Weights of a small transformer language model: width 256.
MLP neurons of a small language model. Each row is named by its layer, matrix (gate and up: input weights; down: output weights) and neuron, and shows model dimensions 192-255. Each number is 128 + 24 x the weight over its row's rms, rounded and kept within 0 to 255. A neuron's up and down rows have the sign that makes its largest values positive.
A block is one neuron, or neurons of one layer that tend to fire together. After each block is what it responds to, as a language model described it from the Wikipedia text at the highest values.

L7.gate39 [166 114 163 127 171  85 119 102 142 137 129 144 128  95 149 161 137 106 142 114 125 172 116 106  98 126  75 144 128 120 127 109 118 140 122 183 125 101 110 172  74 178 133 129 134 109 121 134 130 151 119 133 120 143 149 119 116 107 113 104 118 102  89 139]
L7.up39 [ 98  76  96 158 145 145 114 127 140  83 122 132  92 149 111 103 145 121  89 125 104 143 119 112 156 102 104 145 106 152 126 133 108 153  74 133 159 120 139 108 111 124 109 165  78 136 156 142 132  78 123 149 119 125 158 123 133 121 119 100 179 116 129 104]
L7.down39 [136 125 125 112 129 144 153 105 125 136 129 167 143 149 111 125 138 117  99 121 162 122 134 163 177 129 131 107 149 159 139 123 101 124 125 149  99 145 175   0  96 161 158 157 153 106 134 113 135 114  96 134 110 104 160  96 161 166 136 143 133 143 122 144]
L7.gate513 [102 137 155 195 119 138 146 127  95  83 190 121 134 139  96 117 113 134 136 127 119 123 110 120 110 113 123 156 109 151 142 146  98 139 109 103 115  82 137 143 113 116 128 117 121  93 156 136  71 111 133 138 108 123 145 142 151 136 122 131 191 133 140 108]
L7.up513 [141 118 169 157 123 121 119 103 148 116 173 107 110  97 124 123 109  86 134 139 128 113 113 136 113 131 134 102 150 152 169 120 108 123 103 137  90 125 168  90  97 136 178 154 158 124 122 152 122 148 126 137 110 169 159 103 167 142 120 146 121 126 130 149]
L7.down513 [118 101 136 155  95 127 124 169  90 163 156 116 140 113 122 106 166 139 155 108 141 124 102 169 168 147 166 144 133 109  85 139 155  73 124  97 117 112 138  75 107 129 147 127 116  98 104 153 128 130 128 122 109 139 195 146 105 130 131 156 173  80 141 133]
L7.gate621 [128 136 152  99  96 139 129 128 128 132 143 131 109 149 145 127 131 103 150 143 115 140  60 158 152 123 103 124 113 135 119 105 145  78  97 111 135 104  86 157 165 130 158 151  88 153 121 157 100  63 143 138 140 133 115 119 133 121 141 143 121 128 150 122]
L7.up621 [126 158 125 156 124 131 131 149 136 130 164  83 121  97 138 136 150 102 114 171 162 119 106 182 113 155  80  87 167 137 159 145 124 142  82 131 142 117 119 129 129 139 129 105 136 141 181  97 174 155  90 140 147 139 113  94 127 142 121 160 128 139 140 137]
L7.down621 [165  95 126 183 134 112 165 102 115 114 107 136 163 128 122 105 144 139 139 137  95 123 127 122 144  80  92 109 112 135 139 155 125 175 141 112 144 113 123 117 119 118 122  88 112 143 146 175 145 123 137 154 113 125 124 154 100 170 171 128 128 109 135 121]
L7.gate813 [129 146 108 156 119 152  98 119 110 133 122 141 100 120 113 140 136 145 153 119 155 173  96 116 117 147 116 153 153 131 145 148  84 181 110 121 154 154 125  92 142 125 122 121 133 135 114 152 138 131 128 124 164 165 133 184 124  78 140 131 128 116 121 146]
L7.up813 [182 150 154 115 146 119 140 121 138 151 147 115 128 167 164 147 127 103 102  89 133 156 150 158 140 105 147 123 134  99 104 144 117 165 139 124 158 147 144 144 179 170 130 127 134 207 173 139 118 138 103 142 126 158 129  98 126 126 139 184 128 136  91 136]
L7.down813 [128 124 140 144  84 108 121  86 133 167  90 143 103 167 139 136 173 143 133 125 142 104 132 133 111 112  96 147 107 107 114 172 138 170 106 166 127 121 142 162 172 120  95 154 122 122 122 110 128 149 102 127 125  96 128  75 108 127 146 168 149 129 102 122]
Birth year digits

L2.gate169 [131 162 153 142 127 120 146 128 118 104 115 132 184 123 126 141 147 157 169 138 157 129 145 152 105 121 120 110  78 166 128 144  89  75 148 148 122 165 140 135 102 161 159 142 116 105 104 120 172 108 130 125 124 145 141 115 113 151 134 130 143 113 112 120]
L2.up169 [116 134 108 188 123 109 164 137 126 159 129 110 168 136 155 113  83 113 126 147 124 125 137 133 119  95 137 142  97 141 187 149 149 148 129 101 104 142 103 124 115 119 137 137 117 148 155 157 121  99 134 126 134  79 127  93 136 169  87 145 149 134 109 172]
L2.down169 [113 123 117 121 159 143 153 115 107 132 116 137 168 206 146 129  70 122 127 107 122 113 114 116 142  80  99 145 115  79 135 162 125 147  97 110 134 131 117 109 143 143 140 162 110 164 110 124 119 127 133 108 117 124 137 133 142 153 112 142 114 127 142 176]
L2.gate434 [176 178 155  80 161 119 113 111 151 103 173 130 130  84 159 116 126 136 167 100 122 113 160  95 131 133 130 129  70 143 162 137 117 165 126 125 151 159 131 127 146 101 109 176  91 139 161 115 131 118 140 139  89 103 119 130 152 107 128 110  97  72 139 142]
L2.up434 [129 183 138 107 137 138 130 125 156 149 188  94 155 103 121 101 102 140 148 109 125 127 128 145 110 153 118 132  74 134 154 134 127 159 139 118 109 160 171 149 120 116 122 159  76 145 145 140 131  93 165 124  96 123 135 106 125  93 141 159 143  96 170 150]
L2.down434 [160 147 169  92 150 100 139 130 162 120 162 131 117 134 143 118 146 137 145  93 128 110 118 128 143 132 130  83 178 117 156 142 131 149  89 118 146 132 108 207  97 109 106 118  98 105 109 185 138 113 147 127 123 104  68 116 124 106 130  97 154 140 143 146]
L2.gate1058 [167 134 128 130 182 114 114 126  89 142 108  94 136 125 123 122 118  97 109 114  92 131 149 152  94 116 169 139  91 113 132 151 100 166 124 129 113 151 134 120 142  95 147 167 120 130 122 172 106 137 135  92  81 154 107 102 143 119 111 127 139 113 107 168]
L2.up1058 [139 149 140 145 195 121  85 121 109 129 107  93 117 112 119 141 125 112 116 128 118 137 123 133  87 104 124 144 100 103 146 111 127 149 128 130 134 109 103 152 133 106  82 166 124 117 149 178 100  99 123  57 103 134 106 124 133  88 109 141 146 122 112 149]
L2.down1058 [107 178 107 101 164 124 149 177 118 149 161  93 133 117 113 111  98 105  86 137 141  95 102 156  93 126 120 131 156 166 150 148 140 110  98 131 136  89 104 174 125 104 124 118 147 110 133  82 112  84 101  97 133 109 126  96  98 130 160 104 136 110 125 174]
L2.gate1132 [139 127  94 125 151  98 124 185 110  98 108 142 109 101 141 111 129  94  92 123 120  97 163 162  92 138 119 143 132 130  94 122 110 148  89  85 156 123  91 135 143 174  90 164 152 135 125 108 118 147 122 127 115 118 131 115 140 113 116  99 153 107  94 160]
L2.up1132 [130 119 124 108 159  69 138  88 118  93  85 136 133 159 156 141 149 131 110  83 133 139  94 138  86 158 140 158 108 120 109  94 131 176  99 123 108 107 106 146 167 177 114 116 105 137 135 140 152  86 145 151  69 136 158 131 140 121 150 163 169 121 156 153]
L2.down1132 [170 105 148 129 123 106 138 121 113 128  88  98 120 139  88 112 164 122 147 117 114 158 114 136 122  88 121 120 106 134 124 138 132 124 108 172 104  78 110 255 148 125 162 124 150 116 143 147 135 146  98 131 155 129  80 130  88 116 126 136 128 135 125 145]
Year decade digits

L6.gate707 [122 126 112 129 133 124 140 148 176 102  82 158 160  89 136 150 172 175 115 146 143 104 114 114 115 135 141 154 160  97 133 150 149 108 120 137 135 142 100 151 108 161  99 114 130 126 103 114 130 104 131 120  91 130 105 153 119  82 129 106 175 129 125  95]
L6.up707 [136 126  55 153 121 111 145 181 132 137 139 146 157 131 138 120 114 160 136 124 141 141  90 132 151 103 122 135 127 107 135 152 141 122 117 159 177 131 100 106 119 107 115 159 110 124 131 139 162  97 113 115  94 146 118 180 108 118 101 145 161 106 158  89]
L6.down707 [125 113 132 107 138 127 143 128 129 123  94 153 115 116 146 158 141 137 138 131  63 114 125 143 159  95 131  77  99 135  74  94 137  95 128  79 159 125  75  94 127 105 156  99 103 163 140 150 135 118 146 144 143 134  82 162 143 129 159 141 139 111 131  87]
Partitive "of" after one

L7.gate70 [ 93  93 125 103 121 143 133 108 116 145  92 135 129 113 135 166 137  83 129 129 113 123  93 112 135 142 161 148 135 152 107 151 118 120  91 106 167 134 140 124 115 128 114 116 165 124 153 148 128 139 110 145  64 186 133 121 145 123 153 120 182 161 155 102]
L7.up70 [152  89 109 105 157 126 108 111 109 117 106 116 123 156 112 143 112 155 124 157 116 103 130 138 118 171  89 141 142  77 143 134 104 101 121 167 120 127 149 125 116  92 143 127  55 110  85  89 116 176 137 157 144 140 106 171 100 149 169 164 130 123 140 175]
L7.down70 [113 157 137 127 122 130 162 152 109 144 149  98 111 108 103 137 148 114 113 114 137 126 161 196 120 172 114  97 187 121 102 129  88 113 108 133 134 154 151 105 172 152 103 141 124 140  81 104 129 117 112 140 149 147 133 156 112  97 125 116 104 135 119 182]
L7.gate402 [ 81 112 100 127 107 151 138 163 121 109 148 125 138 150 126 129 154 136 155 119 105 138  99 169 142 134 148 147  88 143 116 110 150 146 134 166 137 129 124 130 121 157 123 133 156  75 126 155 135 134 134 130 105 150 121 102 121  99 127 148 136 161 115 138]
L7.up402 [107 121 153 182 141 150 151 173 123 109 123 147 158 109 137  93 119 167 136 144 100 166 153 110 119 165 156 132 116 138 110 122 133 117 104 146 114 112 108 140 110 119 124 126 149 111 171 120 121 147 101 152 110 165  96 178 128  95 122 146 104 147 124 108]
L7.down402 [142 121 161 120 127 115 107 121  94 157 129 144 140 109 112  92 152 140 120 117 138 115 150 151 147 143 131 113 122 114 108  82 151  80 136 131 149 131 177 160 131 178 116  75  93 137 139 133 127 111 109  92 126 144 136 149 158 140 140 116  88 121 176 130]
L7.gate722 [133 107 106 147  79  93 116 141 106 131 124 106  77 129 172 117 104 107 137 179 115 131  87 106 128 181 107 152 114 143 139  81 139 109 139 129 158  66 142 114 147 103 121 139 135 119 119 145 150 110 148  94 140 164 109 154 151 138 151 109 146 121 148 135]
L7.up722 [108 108 162 126 119 151 114 142 168 165 153 120 138 103 118 144  70 139 117 135 132 111 153 142 155 169 175 137 102 119 134 117 107 112 154 146 122 101 145 147 159 115 117 141 135 109 119 167 104 129 151  81 114  92 130 165 127 122 147 107 118  83 152 157]
L7.down722 [148 116 121 117 121 142 152 165 140 165 118 151  95 137  91 140 136 142 131 121 110 108 159 179 139 139 135 153 122 101 104 122 121  73 135 166  94 120 186 127 118  79 114  89 108 156 174 151 142 113 156 132 137 128  87 171 107 104 117 108 127 120 119 134]
L7.gate737 [102 139 116 165 129 161 121 152  88  69 118 155  88 132 164 154 147 144 155 106 122 109 150 139 129 161  88 143 121 129 149 141  98 134 131 104 109 100 128 164 154 139 148 124 134 103 148 119 114 135 184 129 123 162  96 103  83  93 157 133 168 153 120 149]
L7.up737 [ 93 144 109 131 107  77 142  76 172 116 156 175 139  85 130 138 105 180 115 119 115  95 145 131 163 139 137 160 138 134 115 103 134 145 133 168 149 110 144 176 158 128 126 133 131 113 142 123  88 101 136 121 130 164 134 114 145 147 142 152 137 132 138 137]
L7.down737 [121 112 121 149 140 133 144 133 138 141 130 118 141 139 171 155 101 117 148 172 139 127  85 137 130 167 126 114 140 157 105 143 110 146 138 108 116 109 107  67 152  61 112 108  71 146 168 123 102 100 134 142 130 170 129 156 148 150 117 161 163 147 170 185]
Adjective word endings

L6.gate1223 [133 155 136 167  98 128 143 143 106 140 109 160  97 145 131 112  96 150 111 116  82 143 103 144 163 178 133 167 143 131  95 115 131 127 122 171 115 178 122 115  71 139 131 118 127  93 121 147 134 119 140 162 138 164 135 165 120 136 135 130 131 118 136 108]
L6.up1223 [119 131 176 167 119 118 134 102  83 135 119 164 135 122 118 115 151 145 117 112 112 145 163 153 123 106 149 118 130 158 100 132 137 131 102 121 148 126 148 107 115 108 110  55 122  95 146 158 142 165 141 112 100 129 112 172 125  91 110 153  99 123 152 127]
L6.down1223 [142 133 143 153 161 123 124 123 150 137 105 136 115 105 141 106  86 124 100 140 138 138 131 143 117 104 184 141 146 130  92 142 135 134 172  97 152 101 158 157 144 103 152 162 152 143 113 104 112 144 124 119 136 145 114 126 142 161 140 113 111 122 146  97]
Word-final adjective pieces

L2.gate76 [160 108 129 130 156 103 152 144  95 174 100  78 132 155 102 131 111  97 132 119 100 136 128 112 116 152 126 159 115 140 119 162  77 104 133 161 124  96  95 127 105 124 103 112 154 143 142 107 104 156 128 159 111 143 147 103  60 136 168 146 135 107 131 100]
L2.up76 [140 118  94  97 101 158 123 136 123 134  87 149 111 123 151 125 101  84  98 137 111 150 146  99 160 105 158 147 149 156  99 147 128 104 142 136 118 127 105 128 111 137 157 136  94 129 150 138  99 112 137 173 107  99 140 128 130 113 143 122 143  87 124 137]
L2.down76 [158 125 126 155 151 146 104 111 109 111  95 140 111 114 129 180 115 129 177  98 170 154 126 161 159 150  84 109 158 114 132 108 142 121 107  96 114 121  90 183 137 134 128 102 166 170 138 126 128 162 130 156 155 160 104 141 137  96  99 126 117 117 140 103]
L2.gate225 [101 125 163 118 164 142 105  91 156 146 120 146 115 155 144 105 129 102 107 126 145 146 149 131 143 104 141 129 139 137 154 105 108 121 106  92  98 141 105 131  98 121  55  87 102 117 123 104 140 140 147 142 124 134 139  66 129 142 127 139 141  56 159 130]
L2.up225 [102 121 113 164  88 170 120 154 136 101  98  96 117 192 115 114 117 119 112  93 180 121 149 143 133 148 175 131 184 128 128 130 123 145  95 116  85 132  78 134 127 142 117 133  94  95 108 106 137 129 118 121  76 157 103 115  90 132 169 108 145 157 128 137]
L2.down225 [139 108 105  97 132 109 130 158 108 113 115  99 109 141 180 117 127 137 110 111 132 139 115 114 154 136 126  83 102 144 111 122 119  97  97 137  97 168 119 113 101 137 193  98 152 127 138 136 144 166 164 116 162 143 134  93  90 127 130 133 150 154 147  88]
L2.gate915 [124 124 105 126 134 133 140 151 142  87 152  99 111  93  92 140 152  99  83 141 149 170 127 124 111 120 127 109 151 138 126 175 134 102 169 121 113 123 141 127 103 152 148 118 105 138 112 117 161 144 110  93  84 122 140 105 127 125 103 152  99 179 111 165]
L2.up915 [ 96 148 128 142 144 146 138 168 148  96 100 134 132 107 109 129 128 168 106 124 148 127 152 118 180 163 125  96 135 133 159 167  92 102 148 120  93 124 141 121 149 114 112 108 185 169 113 126 146 151 123 114 135 150 150 118  76 140 120 153  79 125 128 190]
L2.down915 [130  71 144 125 145 137 138 121 122 105 124  83 128 126 110  95 135 126 122 103 129 172 170 118 101 109  92  84 138 142 115 157 135 130 132  97 129 123 129 160 180 130  97 122 176 135  95 125 149 134 143 108 147 108 126 112 109 122 137 168  92 130 128 149]
L2.gate1043 [125 147 146 136 118 126 143 121 138 100 158 114 161 149 132 130 128 137 132  99 184 115 120 126 152 151  99 147 142 136 119 106 137 133 114 157 163 161 123 122 153 189 163 174  92 134 127 126 151 117 130 121 118 145 159 111 121 162  88 161 138  95  91 155]
L2.up1043 [119 118  84  94 110 148 126 145 111 120 123 133 135 167 105 152  81 135 127 156 152  94 142 130 176 163 104 110 125  80 108 111 151 152 123 127 133 145 136 119 137 117 114 114 129 140 119 132 128 157 147 164 137 163 141 151 103 117 103 140  89  94 127 143]
L2.down1043 [123 116 102 118 133 120 143 141 134 120 129 115 119 111 109 112 115 121 182 113 103 102 131 126 140 132 126 120 122 119 111 108 130 163 112  95 145 128 172 111  98 131 107 122 155 137 172 146 127 140 145 171 117 129 110 138 138  96 107 139 157  96 168 118]
Mid-word subword pieces

L7.gate6 [122  77 133  97 139 150 153 133  89 118 145 111 103 101  93 144 150 110 152 142 105 127 180 139 121  94 136 136 130 112  79 124  88  97 106 100 113 160 132 144 153 124 129 112 123 133  88 108 117 107 165 106  86 149 117 123 126  89 109 127 143 155 134 132]
L7.up6 [142  99 158 150 142 124 147 128 162 142 143  79 111 131 150 153  67  92 117  91 131  87 104 122 162 102 121 109  98 107  81 134 157 149 113 138 135 145 121 118 129 148 140 130 140 152 134 116 130 120 123 156 110 110 132  91  98 123 105 139 114 134 134 157]
L7.down6 [123  80 156 176  86 122 119  91  90 114 166 112 135 117 133 139 144 114 105 135 113  90 137 127 129 123 125 115 113  90 143  82 136  94 141 186 187 126 178 159 120 123 164  95 180 124 119 151 141 156 122 157 134 113 187 141 151 118 151 122 152 140 117  91]
L7.gate269 [117  96 202 139 157 138 111 107 108 131 122 136  99 111 161 137 138 102 125 109  91 121 133 129 124 107 138 147 115 114 100 120 106 110 140 102 142 142 153 116 134 166 137 144 186 143 117 128 119 157 111 117 115 127 132 122 122 148 134  98 110 137 147 137]
L7.up269 [163  93 156 123 171 116  93  92 140 134 177  96 125 138 125  98 110 164 115  99 100 127  78 141 120 130  74 128 136 117 112  83 119  95 122  72 181 164  95 170 169 102 101 143 137 115 116 104 158 139  94  94 157 128 117 146 119 130 147 113 123 129 120 134]
L7.down269 [106 126 121 122 127 125 114 134 142 115 123 128 145 113 150 148 140 125 152  92 153  90 104 158 115 123 171 107 140 132 153  89 124 148 156 104 126 142 142 137 153 127 171 139 149  89 134 146  94 152 211 133 107 117 137 121 150 105 130  95 152  98 180 144]
L7.gate588 [174  75 149 132  91 108 157 135 111 167 156 123 149 144 125 143 123 122 110 110 116 125 125 151  83 115 125 129 147  80 138 129 103 130  95 131 116 147 147 161 144 108 143 124 151 126 138 107 145 131 171 127 107  95  90 124 135 122 129  67 123 157 116 119]
L7.up588 [135  99  96  73 118  73 137 108 145 160 120  83 123  95 127 139 146 113 111 139 115 136  91 141 144 160 119 150 159 158 114 135 140  94  83 117 112 125 119 164  98  95 146 112 123 129 113 102 160 152  93 186 104 146 105 102 108  90 172 122 148  90 135 115]
L7.down588 [143  91 111 148 116 118 141 159 170 156 129 124 138 164  75  77 188 159 147 154  91 109 148 140  91 110 138 107  99 118 130 147 132 106 133 105 105  83 135 146 169 146 103  86  94 108 145 121 124 143 135 130 130 124 128 110 124 104 110 128 131  76 117 134]
L7.gate1323 [155 114  94 130 116 111 138 122 136 146 123 135 185 133 145 137 130 100 116 133  71  91 123  92 151 135 123  91 115 112 172 110 114 169 160 138 115 103 108 107 108 118 104 100 162 116 127 107 165  94 137  90 160 167 112 147 181 107 183 119  78 124 107 116]
L7.up1323 [148  95 125 120 150 158 203 118 103  79 100 120 124 141 131 135 105 132 131 146  86  99 106 123 105  95 137 120 106 156  87 122 135 130 147 136 131 115 103 112  95 142 137  94 138 162  73 150 112 119 178 134 167 119 111 121 183 145 137  85 181 152 119 138]
L7.down1323 [134 147 111  79 166 112 129 147 140  99 151 140 120  84 166 154 149 119 116 140 127  78 143 101 194 111 118 126  93 116 132 140 160 164 127 149 150 176 180 147 145  83 103 134 149 138 143  99 153 133 125 158 119 148 128  93 135 145 108 157 177  96  78  79]
Predictable word continuations

L2.gate31 [116 156 107 153 129 145 157 139 157 170  86 169  75 150 176 175 126 126 102 158 103 166 160 166 132 120 116 183 151 104 124 136 172 164 124 156 133 145 154 160 106 111  95 127 177 126 130  77 143 143 147 128  97 153 133 164 156 123 110 105 170 138 145 131]
L2.up31 [152 122 120 144 124 166 147 124 124 164  98 178  64 124 164 191 139  97  80 161 114 168 121 121 105 136 129 164 153 133 182 121 163 130 130 140 150 132 131 114 131 100 113 125 148 158 127 122 174 137 121 148 103  95 152 122 158 110 160 157 152 123 134 119]
L2.down31 [140 100 141 115 162 172 137 139  93 123 134 152 140 135 145 130 126 111 113 172  71 162 124 128 174 129 114 129 112  96 117 135 136 109 106 131 139 107 124 133 100 104 133 137 103 157 138  64 119 142 180 152 125 123 125 157 183 148 167 166 128 133 107 150]
L2.gate279 [133  98 192 193 137 134 119 160 146 171 165 160 134 178 176 138 112 120 117 124 119 127 123 151 132 146 177 166 131 140 102 100 100 148 102 113 137 128 113 126 158 141 114 128 148 128 123 114 116 105 144 113 108 118 114 146 153 101 120 157 163 124 153 160]
L2.up279 [130 105 149 135 108 122 162 117 134 124 131 137 112 189 157 164 133 132 133 114 149 110 128 131 109 128 112 124 137 185 125 101 112 127 137 138 129 116 103 159 169 116 130 141 139 134 139 110 162 114 151  88  75 159 146 122 122 102 117 143 156 101 149 175]
L2.down279 [115 121 134 126 119 166 150 130 132 128 128 116 104 134 134 114 106 139 134 164 103 140 152 137 116 122 170  96 109 114 136 138 125 154 128 161 113 149 127 185 179 164 134 158 149  94 149 100 138 142 124 122 122 113 155  89 106 111  92  87 117 120 119 130]
L2.gate502 [116 133 112 134 135  87 105 134 116 120 109 142 174 148 161  82 121  88 102 122 125 133 130 132 145 101 159 137 106 104 146 144  96 111 127 122  86 130 102 124 107 125 118  93 137 123 152 133 134 122 137 121  91 115 158 129 113 110  88 114 140 137 112 133]
L2.up502 [121 127 122 107 113 175 123 122 117  99 130 100  92 128 107 182 113 131 101 150 118 112 171 140 126 158 118 117 180 111 132 104 113 146 113 137 111 129 212 110  78 157  79 135 127  85 123 127 102  94 117 129 121 157 151 106 127 135 123 155 133 190 193 124]
L2.down502 [156 129 128 106 152 140 117  93 130 155 130 102  98 136 121 109 111 137 111 143  88 132 151 104 164 118 124 123 132 114  81 141 138 139 152 135 134 130 149 171  95 150 149 159 120 159 151 123  96 146 112 110 162 102 157 123 118 117 129 161 112 145  78 135]
L2.gate618 [120 112 132 127 114 121  99  93 128  88 139 101 165  77 113 149 109 146 132 111 112 127 136 117 182 147 137 135 143 139 121 131 123 168 118 116 120 138 124 104  95 148 162  90 117 123  86 150 156 133 118 153 116 137 120 118 102 112 162  99 140 126 153 154]
L2.up618 [114 125 144 126 139 128 105 107 152 114 142 105 138 102 124 172 109 123 117 123 109 122 114 126 168 121 140  95 166 150  82 138 111 155  97 106 136 114 150 128  91 144 153 124 110  99 103 150 158 152 136 145  86 155 103 126 108  83 150  84 141 125 132 112]
L2.down618 [167 108 152 120 128 130 130 125 146  83 169 153 135 132 138 131 118 113 132 160  70  99 134 136 136  94 107 134  82 120 138 166 118  82 149 123 146 148 162 199 143 121 159 129 104 141 130 136  96  80 136  53 139 173 129 161 106 114 122 134 115 110 117 146]
Post-noun "of"